{
  "activation": "reglu",
  "init_std_o": 0.00859,
  "lr_head": 0.00329,
  "doc_mask": false
}
MLP neurons of a small language model. Each row is named by its layer, matrix (gate and up: input weights) and neuron, and shows model dimensions 0-191. Each number is 500 + 50 x the weight over its row's rms, rounded and kept within 0 to 999. Numbers have three digits each. A neuron's up and down rows have the sign that makes its largest values positive.
A block is one neuron, or neurons of one layer that tend to fire together. After each block is what it responds to, as a language model described it from the Wikipedia text at the highest values.

L15.gate70:501503515504542524505565501486531531441504537397414563548560450488392512557568495441455469547567542558549504477562541530465458450519517462491427514493474478472484460558550461473482452553478502500540468508467466587505381523489508523565516491519559556484497434516503538547494460602387465490478472525479468604502576428452524588418529497512466468408473504564498563535578533483381503497431522582556476576512454559642509550495522557461512464484522437587492541489567620628397448533529463519557497438505451502509634547545421471513464517493430493510583445437512511481451546518564427498
L15.up70:478535566556482483455477589492425527492581539466561454460533489507482563561458532516565462513533550549551507411487513372367408586409550469456495515583462452357544465527519439525474440484416548485483445474505464454535589469464458499536509540555476486459453454500470482525508524533455504494452463575567492494459507540471541561442503604567488490462485525540507507574636528480566588511427465389505464472491455496515458566517469483485554453495518528493534463462517562451455504497512426593453452486461427494476471467471619417459478489532502597520501492397513517596487457459460643462
L15.gate76:531484378553486569530525412381433457455608492480496500536611597539465529519561528538557461471544450471490441488493449474459496563493548607520449532491511567442578523517551512503530499534532471516494487447528511465529490490503443543452512549531504503540523546497534567408470453503570551538472583423474482452475494545400495467494492509389635483538426490534510635534469441471507573457519435475527428448489572552490482596532556462474512461572492486455559517483565483547481546431498477556511509450571402443464492551506570450430459452566481568557466349520547436540495463522465448575
L15.up76:506557460533524558494514518467533473440545537479452485569521453600550468528527430508559519494552525482524442475413439520497502476493486540474483498430526583478444523603491477548509484481521531521398542459461533385532470557506471538601446544361520474500625474481526479497500522551590525539451533437518382460443587511507400521533497503459555448474415452540528545545487379534544566441459419497552501507574508445638464539523555536539488476458505550440517495511566408510469463518474466522476526399518484453457498555410512465515522454498529496569479402550536372502443400450521424423
L15.gate194:528479500548491505487467523458470535630462653531558562516504445497497521579430467517515398449439528455462510522485434501482500462516527450572509562568530553520496424524465467416423494514498500588459521488446477592545583471557445623446492520532509550481517521527526569482550516486478581477466515580445492510455574552429428581564501525494506601435502526454416449463467535458485484538430491502507443524305518573508510555498457470437495421432445455501535504477408562527554557463572490519558403502522509469435496506479453535476533489454466492525465501432444496551490431408445412585
L15.up194:520470529503620528432407528571538460421561478431546481556550560542470534478432459538438573481563538492545477477530567440540491537617542559451562554510421529476512532576529467533485540491477459527563550473530528450469544544465533486520588540516487579524458549510516539519418505462514454525498440453538450438501500479537483521519481429524519372516478401412510538490632575449521527569527526513623513411584473489499493515468523524536445493479536512583555524588596398468548371468539476536574406449522503543468496520462539476475468516557466407511500348445473512545501452472470483477
L15.gate267:483437554566423590427514562515507534403447490512469559594593432495471457486495507438511546535500512549484435457501551445511499518483473468451384520398559519480570500535515473419446418562533470641593450445538566463453431424515419564497522566564512515499471496509571487533466573522577545486522576488462589606459505472500509495471496470485520485437503524352472513488436558516472606388449397535502381558476481522474451531509474410474452513532485424510482568548522412498521545503477546444544479565552460432560522527498526487394545490494503546533521511499511498557472445461508506532
L15.up267:381460564566482574497485504444487488425501541517515555453552578552562554556508630532583480505480438446447481442515519498477533498507572475542558498529561520512564553524494508520452538427473527489513441589486580448570369429476484522579558468531468520405578548502557391511498563446486521516490524504511485593409427487544560455513494535519475419467507504516560469512499484484459511576490515489466534501496490493528471541447443553502479570547494471502664485469448493488455458539433497484468442458419466499496382452498540463421473545611448455535485510523445482471383520536495322459
L15.gate310:357539501583551409558580572445554500482534532561492477484591458524524525501535478508445475485442548588515475442443525503386403451431517487444457456405509436444484521569462479546438588445426533466571517484436476401476500473481513622434533493537541565526488442554490498526433539485552527521500457454568503475473533522543500522573464453465447559471566495536511522421445507548466400521516512465510534380459473463513498517399530471528410555527534545411562525407512487464512465549480633504503542448470494540517474576521497452428598525529477500439517530552522567588428521492448441529
L15.up310:515494522534502612544472436492431407500525510473547427583483525524505475481512595453406411482506509566502558446483538430418513561480504501494483484464505511462528547455410452498439550556463473510488523446552470545478454448451499513502508530380506531503558496444495631525548535454515532598470470525482625541436489633502505415521535432442456474461488506548544516546463423473532465464479462457505569554590553605518532473463481484384528473470383425514474511487466537452479549589570503508442410441454521487452444543554440423394495499516417499509484529548535568504415567523480455595
L15.gate402:440465495542480511507509503512583464491530504466427456485451446494550542456400499508478569597550523508572402525473559461533457420573533486656575537495547505442478452513478431595517533477478495490540585525407547402418445516475515487556563513510562595469470504504508468557518586412450520502459472466490558478492492518523563568509523434476562474486533460520504495558511551408494422514422489571511460448509521483521507540555519490487506567521504463549559496513518506466485509561448424514605487609532428490607475520538467496566448621418492437510471394370399519512496448402420504491
L15.up402:515430510500510473422512508555424461640514562584502543484495433423596477459485510510485501551563521411537443504576530528486535438574595532501546531553464576512445432470485530555614451498545589513482472496380513497454486480541593589511565482469520500586463485508579555502512568495473471499464579543454592514471510496570520540492549501515566494533492486491531549574478532501434531504488590527528492416546549541579576506514450531380540590505487457484417458515518433611536541536512504506537459581486475510596490554541494437473538556481602453525433428443412524540452574458436501435
L15.gate449:510527451452594497428517430522492405495497448518409467456436511465490529553463487475487496452563500488483463539536408511482580506503541537468462441421458509490449462452494472506405470523433534488452535523528693550478519489477492525545526489552484548601496439515625547448515442458418545495429526490494516496536509540485557567490532428496507493418403511447479507458438430577469497533496492493469537506530518498511570593475516483490495488522420469442553514399583480492584371400467444543480552483506591448498620571487535526539591479616523523447484556525460537600496424534416511548
L15.up449:498510499529424568476583428437562532490513546523532508521461453517517482533443462521514514511606451469490510534479548446499544612523532524505495371517443553482538499515447347490476525569483478485539436430529562547429588583463415474555481491499516547567491457533531492452598422525491583501430513552498541547551483507446489547490536473535530465498488486418451527458457406497454480435553436467516539368530483454498420610471520383488527487542503458493592554455536418478577474505515437471552553467480620368448552515442529455546571474487509550474453571522437487556570461570451475523
L15.gate486:436439484551497602462468507470381531477521477611501574478510515460516530515474489516443465509501550438497504546509515429420484495391462533512475490444474594487545470411508466488437493514516491457541520501525416477530535471490424506519458467551462531411513420478544609465539408469409554484473500496476518450592458566502550463559527546464598482490495521492539493459607591498425473543553521476560469481474542531526428541551495442609508509521537383387541552491482453489470532487584601527527550576520596565474536483454511490468508484454508513502530494526554430373618355506535572466
L15.up486:533535490593617473570436567543389559541520556648505488482499482540602484551522475559542555477526542493481548495465451556497486553463499385564490535489510481534631437517525448464398505474507537477549505521517537505571486406503509612513475477487499547470557514529585514528526475537470566453484460484461474476559436463463525453458483494552516606513457490582488532502526526436488514453495480540501552531412573457450499519547490498497549414451558426444503494564567510489525451599578601510479517469541496495445393448560456530491435527582526567536586426503559413587534429511593566493
The lone " h" piece starting a word split into fragments (has, had, him, history, how), plus other single-letter word starts like n, b, W.

L17.gate128:381470518514503502467465579512535509541508466547488552507518505504567510549411480522521519507521485434520566481494451464386495489469465597546405461566520441496582493498417476529468542440565581524517522514587504569443517499556452426467511526487396601495516506480499606495448449618446485475477563560498520528471424531456528528559522567413576462526529529516538543491520514496571484500530497488444542475559496498455524516552430395517570528413437486496485618449515655570520500461419414475490466567585444453489493609447494481441482526561529441490518560386539536616478519511548536522
L17.up128:450469569475472492515467454496520373613537523472423444541499497543491553442509491584524562488449526520497508485519496424388491472574491492561521462376559405418580523454533431468455564437562590478477403409514473479409486502530539467511493485556399583462564450504493476495484537557563542551380481428536521571405490544512472491482462513448549494528497514555450430516474501428497543490553510598565440466491474512506528460464440480447602473415485435502481541492458517518538456484495401460522521398610407515549531474477576428568449539493569480476511548394478535480487524474536479526
L17.gate428:461438529438578515465486586541425419468546549545525489404600465493526562588410425554480520508487542419572478523533515456489504528452499451551496485420504480397459566456515425496564495468508555503539537488403443414400510483502555589409475508514565539525525468508524493498435430423589534480510462469553498461503486463503529522545569407506486488535528565577481506453541492453470547515520497561560444615458532496549516449569425529511526446497515414547466508563535556555469530464463486440422609476503536524584453522470531415529415475368582558588456614531505496487490461462507526525
L17.up428:472440533434522607468434587532484500530523514504530477497467408432451541521522484497499568548511532427423507500621461461497575439425527513449484566484541543488469557569490468457548444449540542495480532527532471513534538564553591638510456489552531553497460514469576602477448470439521441526606539522539511551530607490559562474557517526493572469578520513481528549541463522429450521549460486446609491616395555483607498451567448466555502488517381497421568489468514454488511467542546537486531547589598510405522481521456514456455465485552534432567414417515464534480484493451493456530
L17.gate436:489434474598602558510474490540546489556496536458526529479476461537516421470506599478573496494583521522461421440500540462470549616519517485457397469492514533526534403423521571528475506484517532516490498474570536510551534444503461494458475542529536519494322542438523518560475443447453546564452477537470588412408529537549407545473472400464532539605508513436535447488470466462467561457544507555564535376572582450527486559521496541401541537512481510414450519430468470540500514469458577546557524421514518527513565485480578345494434497496512507566497522507475503571455483479457575477
L17.up436:492501565581453656538411497470528446503487515547489476529513439488525457566501475530518468492541508493434479442430468521547470537538524544526556430496544574581521578517582469414426482461437512484543491497562547602491439430421422486465499568488486526458430583432473484511525504475476596621549580511494495544464588553454486496571505468534522513442524499546544574540492407481396573478465431430517560530514506431488464536468548587505481516557520547443496570485412495498441501506494480512574582424417468352483501486491561553494483574447495518485586498456543474515563480392569560444
L17.gate492:544503478558542488524501568485500382473465489482467505514507484551488479510474513563468412441378557426506457525564432491461474466471439487431467511509499491483491520443480458455514458636555541495451402425413587471481537539504492473492499544463488522467483407509491508499548426602533448535488488469402536449508393590438542467453365467541570432496525521418454495379520356497522505492484518539577464555523418524514517501484486517402487493524469495488457576529441580472504502436539422449523554500502408458443612516452470525450573504477460496490513462556545563568601386504453484493
L17.up492:523460574523527569519530558513528391528560616510518547575498400462507567483431406429583510440549569493521520545471493473503428420419496489508519517554501440553454575456420463485495412457538512586509442595452486498463561585519429512524543527497472565474487502451553466513518489553568556646517541506492593523480624535543549607450446501460487432636548487412419488520515394452515533450489548541508559489517566459453418461474478502487582436528520501480540538540482550545476480450511425518516481514506546447384508521487537491486487529455503543527425587520475467561448516461459494520
Fires on a lone first letter, mostly h or H, that starts a word split into pieces: h|ad, h|im, H|istory; also se|ason, t|w|o.

L16.gate369:426460478529515467507552486416438575505523514474527644491442440541449536568481480430418432512431477496529555540544517394492392551455508487501507451501475483397419524447531523465524469416509494524468521542519476517564359532493418411479458547473570526467545571519485598527449370625490403414417509459445477508507523545480453439496520480465484448556471487518454503424485466487499518429517489515565449491501500484588475517538413515443509528526471489588566509429499432468507455548519541516531469456465507447582558481490507565464524507567588460467462383588411422523443465478463533509
L16.up369:486437525536546493461494500493424571531484576436533423521519486500514544453495520484564438442534592509563516573522509558491528532486580516574494530539433509457509554519382468550407472472512501466408415468540565517492483513567506465575490526465471504498564484455579523506525488447373443593532480546506611453496419437458509505539566517485482491541521481509551553533491567515563414548420501506477430541462500422481471527452513399412393512542543545534388547482494497436434438544567528567588551491535548571572553452578569442612601465477453572468499477462537520437437480446453547458
L16.gate443:501508510465458564531536431499434442478469425551510518465483476488534529556454565426563456518545519517556568499511499524454525518498536450502506584548474498516429485477452581485516533532585502453474530363521437483533460486502431482440453526504476596454523431490523457509608488483559537564537488472483383508478545472522438512522477559484561524457470513471505523586446525493443496575539494419482569458443514513530526506525617536476525614474554527613372510491554518545497553556599504519476481588457611479612527558520481540502504520452451446561592422517564470414492521669428490401
L16.up443:496506523461446478470532478438566496503602465432481496533551523489471560592410538451572486483555484511487561539483469361520537565425538492549521545430522455506504472590451530503551417512586488468528527348436419534528414576539524606471506583528476507426575571464497396503422476526544501459547461505473443496492504538385454426458478514456439494450541468443486560485441462437472508513559540488468511528536444335547523509542466543435454586548564481544513537425568473570527496514545548589510602495493466560542523464458460434474474481487537534456449520595518574485517527506462464503
Mostly a word-final -s suffix completing a word, such as third-person verbs and plurals (occurs, works, Heats, operations, Owls); sometimes other closing word pieces like -ur, -ing, -at.

L15.gate11:502473517534398560452461512412475536521475489543477416544564611563572510498379617523471544451463492469537536495497551542569537504467611451491584417538407555479493456497479471445527561389432475451538500479509505613492554464493456551438507509550464525522314520460567469526514390528538556480556511548536422542575474502455496455637493501493470509550428473413458504471502516417589528488448450517606453488567542432474464435502443473513486500515485473498512516537456538519485507521463519517526485473522490529472614525480477424432534501447498539519484615500500411495461568522472457507
L15.up11:525470623521355511500544454504534589459569498615577473423484471491463574549508524527537514560432463450520562421403501468481447460461514514544451487591560522511553394505447474503491462413495461541539453505543454419528515491503430527462501482533495467564423484553639477534426554450458508467500454512559523506491412547409399412545433464432519454519434438499480516496529472537507482550458469559493433557448504447535394524525492456435502545391543456439473500520539540433473578571496533541502490469535529453524454506540482462462553443504490559532445582580542520393534501526576574512
L15.gate17:530436615516510519530506562572512523581500551458479468475441434445502502554477532494500513481451589462482596515455449527533539577471502460648466422538562525455472515550521518476407436544538495467442543495561574438495591542535504552498465542600529535521499526527528510524601572507433564546475491425462466429495509449392456569532473504491560556533527397522490536484473546459460545512354531481529439504457503514531457514509476466522524479464477503490481506615560593430586453467615524556570492453532472538393530536538477434533447468547450599492543557508559433513539431539490529384
L15.up17:448418511562528472562493582684502523502516506472556490518488482444567499495509566522502543517493633519521552509484427516478541524533497497623484448607498465405478462566483538406572461525448518490519537462596535470501571485510422552508429476526536531519522502450457499403583605518435472487447465532537456483481517507410444533503555458520486476545563446535537564512490464547555568480426571418577495516474528493530463529547480468503528515462543510452458455534583559423512473574605587549471475577568531605504509581568446520424455501584555514498570536546542533449506475531457482396
L15.gate18:472532378460507598480515385498535576519427562460572480465496477507425553517521491430563454457473528554503483431507467508477575600509503385494541493416483467475506481485439466510555554543496460482441478499440512459495410503500495572495557513595478450429520499508447505504480546531563504512500423424461486474473522417447558412506527495619462521466487473439527511440459454514482538403441540494569431493495448470456427525463439539479503480445578599478560417485456487585524454526486462599572370492581480533494544557545504548469582576564577552490445453433538558433395527490469441547
L15.up18:482470534475412469445612536504480567538478622540448447525488558548529573615475464532477419461462574516527588469496535436538476540512504485465434460545577548531398496568484538534472485520412488552569599577510508489552449528455562589460541432450599538516488457549476543525493454449550549449515545526448497488470524470505536483497468482506537507536440506473547493458533461565456458450453501540400507520574499493595455508530517450512552416460516515423397542517468514408454572540418525475447523560375487506491595540502480582468550460476424614574544483508475480461499592495535531626
L15.gate85:466469577577512472489538439479484458571484531461455545453439467504566548474479519350462517475452471507576534557503483517477482528511606523497466504538439525416418562487494492444427512591461473496468565507537470533427480607574569543526505472601505537521600566449593483499476422506414534538518563521515519341486568540463489469553448525460488489460520474580575430554512445555459488536403487472592450486496458440538505442393458548477495514460511491567494532554510440528453451567615588477513530494485506564536548494522404547505468467563560557531496472524438390460489480579514572539
L15.up85:461430602498505445399479605563437589532536497406472522351449530525545534476394423542515486560381571532558514491429461491482516588513489525470483568442438538470467548531539580463498507544524458536502590499499462538440438488462494500572508501515507531494508574462536623473518417497374545487497601532517555493414558470485560526556561466495457480570531413479506498573537468512440471491510496558499548516460538431550446430545513525450543414511506579539440536488506547561485484486526472538515452461443502571498568553539532463605516466483494609527412587508501501452409495493483523456
L15.gate94:420466501471450528517386536583502443601477524439376510489580508466514506458530431447538490527426459434494538575439464551584428530579461457492519533472460459498508510550504565426522460483602565550461469507529520517437501566453513465509530569465538600447532543601524449499525490493438395456462496453422458508476484592374479517521575449535523492528419485485491510554463405383538455497535493515466511460468452499448607546536477399554528499536539553543444461464467542488594411420484468564559570519479405494489494522448535435523495468495510467400543390486487493472477549567542493481
L15.up94:445463612500433486439477500580516469551472474457516473419551399518440597577524524448577486494518569512535580531513567462513446518479499530536413576480457482433490483543500445505491485514569542499552508587545555491524573545495507543554580448379553470405423497562547517486567460471477559508550419467498602520534500447495525539578546461494426510455493544544448487557474535481507481478453562460436514579370449428548428568510562463506464530534524556489506528426503528488519552424537455525616523410497544521558550422436447400498484461405527467494568523490585533473445556596545518474
L15.gate143:534420540468503521470588546517550506474493583545523444461548433478463496587451447548559494515537535545496480507545498442465412559507568564511539527473491457424475594530421522494525442442546480572441464498537554552428425469544566555545482538447564549453539539571520548516500487466534462448426599541493543482384476497531556467481622475470477505452511439585445479400472474366560446560472513496473507504549603568563566531447567523487474477495441443574486537511486580523516475470561497481478502545486572485594615480524423469429507457607455500459480496454559515381424500488581553479
L15.up143:448493587450472561460420475536503461490515493563585485481389376510517546457568479460403412456528506485550532507492523421441523467470470498522495433526476447399506518435384445534492528543503452403513454447525497460445531455497515480424468446422423576503486492465447499533609503500510512498568465538431509509515450462458479565600529440533558477549445445488428456460532398491522542558494506400477488550432526526483439503490470519611490445626519524531558474487545509512422456516505597521473456555465499431435473546526431439492535385447443501475513598491416541454514450446468493614
L15.gate288:456476494573518474476500500495511454528504473527489495439366469421533423560511445492550535446348586428612487484558483466471547524486454524524432433532415568498411527496516495395398578481440427559512518447436499577507512539499497535532456536471495438359517542568529470499496447516503550549456537503487477560599544484482468531579453520541417469400555413520508525474472521515536475454478419532462471495453491530465428535609459498516523550452476490538486489469521424438512526453480383417497503556492414481507480489441669463554530462469466494486444508514513494434475451579435543465
L15.up288:505440517515437521481516550575489432505519585469501451437440518529526510515578457468524528508474534584579491497507430550551504532428574469527334588485536442491472520490526432471603548392375500457496530423406533566423432452470516422492431529529566460492559472521488489483482479535422574477555532542493522522458582501450518466505510510562532528419504410591505540428541471511467536533446515544461498551433562581540506447492503478475562412615524492574512539477487465494540479599559554467494450458504509418494440525517470523500471586544579436556416503459482555489579466385491567551
L15.gate329:411453476483425521494484506480573495408515532486541423416466524464449529500490455523483478499451461453493574604569443461507559452438464504467480507504484584449394511483542473488508531481386384519478519451494482500505511553561558534544543478614495476522490530509489528583440541551505571540529431539466554455437446514495512493598577456504478506533507464492582503444575454505487489528519416577533514546600483406565501427527428534449402439418541589633483597543504483513492507518562541427500374467508475538548517451595499570578491483478463502441461566483461384468458544478526566543
L15.up329:511487513419442520398452460543489465530499431516598518459460504421448473466472511503548462509518507422556503596522469431527495555509467412441444521480441512464543434484599422464472515505483530528450500519508610587547455483575559500459530387531531562544465495479385497596498548422481496403465574508532583569479406528461450527555514503520507493480553580453556534588546535417483535568497463580637519552535529448580436486504503432425512506538600548529460548463522520505471480558603470550480430490484469482533483397544498527548472536588446455432489472579474518522440448548484535438
Word-final pieces completing a word split into tokens, mostly plural -s (scholar-s, lion-s, citizen-s), plus year prefix " 202"/" 201" in dates.

L17.gate170:516535455423506462529559509419445487566522451521428516505513538521628456488392542485504549555542579515487487480439511472488419546519439506435505488486554577505499487520556448455427634470427467605497489486513426452520540504525461535585459532529551533385479490513465483468512520553449478434454489491484529438479474567533427583435538420493535526531550485525489494533478503480524523584498577474489437538542550468511479437604515430446558435487560497512417569540618593498527609530418578423504530477570551510449611446516518578603485463425591465525470558562448527521482492445547524459
L17.up170:459513596493514493529531467419507573523568568521498495528546485525512487558476475446488545559432572427516518545447457474511579521562461449590515449508507554488523461514608497481476583488492471548555511448456390444543432578495467519551523569643453601453498559480558411488468481462467543549427462406445545461481579561525534511552524297519450476452435514496490487562551501528473443464609497495560473527434431482455464566617559542538513457558504454513418506466525557532497481503455444448463411471468504520486497446519487526531515474506556555486526471507465471484506425617432545420
L17.gate263:493471522604391433555504438460481471417543462475415477510454512491431570396481468438563511436488460388396555538525416508468510508544520524504514500589487597473509483501527595465553536472550463508484575476571453532487539478556572504420489511507445432579502435526511509495489549639497493490401496451512540504443465475483483491479458468503580557492571526529375510436482519468528658590517445505425530514535540473427534549471516616502557527425510485463458557501513386502486461506512471377525464504538528532465481461507493489572521437554615493516413538528482513459472484525434466536
L17.up263:575514492468534469498508389553534524495442554563525513539539429530425574593512513573498473483522541526546506437519590589554511528508542518484401521582462530501479557508512535452527494529525449497502485507500522540413436521501531444522491405497502551601537544504513392573557484507461555531521472502495544568430625543515368551459522475526433442448520485519464555420493558534517544582488552470505487498457527470478575527424592441509604503487463531424525470522469564498422608436497574407586443430463544566511519476541491368505531506596506522463447497477466474486463442478372511413
L17.gate294:484476516531485494488500479448539541435500403504460544500446522463501437535471562504496440506499536425374480523542472473422497509529465488510456542606442596552613498475456473365356491496419502439478535402472456530564501584585565422489394486515487479502496626502490559505470533430504549570368536546408466427468448470555520509487475421553462493588484490505458504473396468453520578535531526459507429533470507437533555524457458498512473427499500577574417525423571509490461475492465517517572400512499449535505543407478483461496532403510539534531506502466496537451432485564461494445
L17.up294:394462528513488511493521558410487508546500572446477547498551425538522547482494484416537557550465543520484565535537587465492467507530560509472604609578494406477495513433567466377465534482486489381420447488420429395559495462548440419605516511465416525453508457496496538541401581493497468446535552457507623560472465559510490490549516466555478484469504450448516465447509509514538535523501486460545509593483515588495490531431489553534394511482559591562571467491486577502556444454531540524522419532488402549586585489549529562430519546535550476454522473528463451539442476489437516433
L17.gate416:501423513535477493453513513456369524516536428521569514499410469532494359539555616504420409502507493470474537529585545522452482552515392412465488581475479515438612566474561546541430522478460526495492518551588532512555530427551547521524403567514538458480565515501549489541518585483444545397574527428478436471411532533460509451540420446463426483472457482487503539456429546539384556433492481499501401446554551509516473508497505564469498432544420548462458564443529502471475405441529506554499498453585499505530545426525486518527542554563517557564496445539485492550470493533443508398
L17.up416:531525548604541430453471504412428545525480529486561524533441471479514529443468489499497566442403413498406540508475458524455491558507509558539597499458488379449578458560452471480507559511525408491499525449571518455544484459491569497525505524460330491478591490420551417501460574538565504543538461552539581501483484518559520583521470483476435566624422481481554511467535502451424536500584541551412424427558504475455518563455452494471443400493561535548513460614456524520454491554490511530575489445471571502511414481543471523517490460475615503522527451563533528544533523512473462416
Final subword pieces that complete a word split into tokens, mostly plural endings such as s, es, ies, ers, as in "peop|le", "enem|ies", "charg|es".